python train.py --hidden_size=256 --tie_word_embeddings=false --max_grad_norm=1.0 --schedule="wsd" --max_steps=6149
MLP neurons of a small language model. Each row is named by its layer, matrix (down: output weights) and neuron, and shows model dimensions 0-255. Each number is 500 + 40 x the weight over its row's rms, rounded and kept within 0 to 999. Numbers have three digits each. A neuron's up and down rows have the sign that makes its largest values positive.
After each neuron's rows, "raises" lists the tokens whose logits its output raises most directly, leaving later layers aside.

L9.down632:558491537501522439530512486481518501492467459540541466570489450519481524511481491534514476578521489448521493510462507450495479479502507480542491522461489515426520548550463559510461543496531529485535448501508443517532540455553494440545479600515512499408537440572452476520432499530437417481549520519470479449514465462449545427520443557567462467426413506501450487470523443491518399498499583504520504515478525515488489538535456512486545477480508540545504496419501540482479488559530451479484498588539521523462468518546445467453510569487507501548446466506526492566422478496434459438466515487591487483473436484485558507499530513458503457525476487434436434468524512464442546448447482511541506545606513503574439478520521507532518466565595462523476487539529493528510532392496467
raises: "iation", "ics", "ique", "ical", "istic"

L2.down606:479556529509509526483444488506495554498441504557511546434544501511534536519504507457590441496497453491400536494497471438568443480555474537513492549529511515474546515497551498498569506481579585526538548401576488426548578507463446572478472454495486546417453434487488470495471470494480490507492469412516505502456533504527548530464484516490554449464483506494534438517510479504483549495514593529530488481515529467480493428506449479462481486496539444446473527551453552523467500453558508455544498508466506504497511499499464465510509528481498509516515520382513501419518465495448506589511538504533477425496453484485527472525517508482411514397521504560503454479450542483544516476545518479522563460498487484520440559487506432431476504550480524436555448534437470618494452474564463
raises: "ki", "hip", "ky", "burg", " are"

L12.down44:475520484389454521517533506519554509442438589490404532552508495468504519468514484469485523446522463460458502440499530498487578491537493449524507549568491474512486528526543569496508520415504509486501519510433562510522491508527550502542513530432478501508546518423474434434473449462501571533479507482506463533537429493453482511485510517463541488525523526485453523431495472484511460504466542530529543503509472506483467527464449472436478478489527467458509380547501607392524486512477571561481486455537434495523478529570496480548482432473521416429530492500523514508482456458497537447543532436541491557519456548445495612532480516536531436537524507586520566482458534543504547551517530518543514492496474473466481458444470414526481409503528536436522538468554488493544493547477527
raises: "K", "Ch", "P", "B", "M"

L2.down513:485486483477507496451540435467525501543410491532527505456515552520533533569475510526552465488486555486544442527507466495582462534527498480457508480560502456504586563505507532641523469485498519466503490464503480540448482534445516469558444476484474438555443527459549480474528474498471440503451522512512457508566547535465508506535477522511477478530510525485569547490479464523436506503501614545484523558500449471488546442526378483513491642518484487467504475476538460409477500490440486436521519500527526492539508469529484531454578475487493544402483554521500463496508455523541506507506542502434506472488500491504437514500487502511479489445519456564492541441478412436531488487591478515519498488571432492618535543449470515543515527490447557573539498423511470505503479469500500
raises: "estern", "ide", "inner", "ides", "atch"

L8.down147:475533525517510532477484460546460527572565512491392441462509547476521541492540505572519536491489520461476481464476434459528440403459559556515492447519511544505502459559541517510546484479455546459554486575576502478495538503541464522529566507475425429485458499531485522508467506522480459466511475460423510510388506477508457481559476476473536532565475451424552473481447443564494492529476537397521470544514505529514536515559492485440518473464558447500577503510471521485495570556479535461474513432478451488519417521447475540501557463437486532477557488440502456573564527527500482526508454466457494450506431600578503537535490544596536445491575492529477470451529511519532473595467486516552522517527520462482431498531513481498472492482473471504481531538523501531521522548519475
raises: "ances", "ises", "anc", "ance", "elling"

L11.down310:585496492503473524447478547425517442481467527513430494516466495500518456454450447568511487464514493507492504482500524476451532499503445507482508524517472482434510471467459556521488521474549446544538490522573558544504530552498483531552526406590538467489548505312504432485517501503564562490460531453480488502464558487459494567491567476450552446515545505503468565495516442555476484513475464471519505572440477502503438401538455541510527468521519465506534479506530566460451546555455572527498473492429545548565580507453520513558467560476479463497444502522489469470532510540480560491542506455556467479518500510515469486480497474464497528510504438548505520490401489495506487545470455521487587533503488458529490443511502514507552414533551511518553512437614497509547504481468506
raises: "===", "==", "The", "Un", "For"

L12.down186:532417513491530498467439550449495477463497539553436520582522493511543542545512478446478463547469496505511506472509543515505495535469533583549441508508595480547573425501482535504551476468558482496510526636438468534534431463458532459506508497492474463505534501538443524516405504524528454532418464473558493534482496496465503512470443546517441409523499503565483517507496513423483500506460485476511544500553533500542504483497572575520502545495574509562526489505444569514561508501581506516494540505472464507478465441539481478580499589482556437464509534494496573473551539473514421473471522459513520522430508498488492480479498535488495566527474510511471462482517446501481593551555576540515395554496473505541500471508461529493479492525424479525477462499609483527428478486536477
raises: "ually", "ual", "ion", "me", "ental"

L12.down188:460590481426460477515521533491551569565464562527570595560493479506483430587494553476504512492486470537453450500512519475493509518538375464514523524545518522535551520467444513445506496622560519460570524464515476546568479484516554415481493538451509504546522529432448486489524461549469433517497506452543472512487538500444426524501535522508507498515495464534506492509541507469502560483470555516491492455542525548439473545548577481503468426511586497494466521498449502459483525472518452533476535509477503499458549471464562526495480502528504519489511531611432516510470515474474509550495490449441485504507518505503503563505528540460519570481502466606509545458472512428499614405475577519445502494478531564470544536506550512495454524492528460505442450446445479507523475511514488
raises: " been", " become", " received", " appeared", " died"

L11.down222:432426437539502504535492565490437517482439552495491509444501462443577481570565496435497490489540457468510555468503471489565490493542527501531550520543462551509464573513567530516471524497515518592638525536447538465515472523414438546426516457497530501518506501523453457503504499537511513515567565535471510441529505513545529468452494483522567449506493542548465524476529442470519488506541539523581477510447488496560524543466594448440418524507507463410577526486536513488580562498503531532508513515471538561524472476521548535489499547538461423554518519503436435552494463508474478501453524456515537421463516528504495492498476649484501505538494527476500451517515501506459500505439543473495557469503472514489505533475516452441473510421515548500484459480557488470493502538496429
raises: "ts", "ped", "ched", "ter", "my"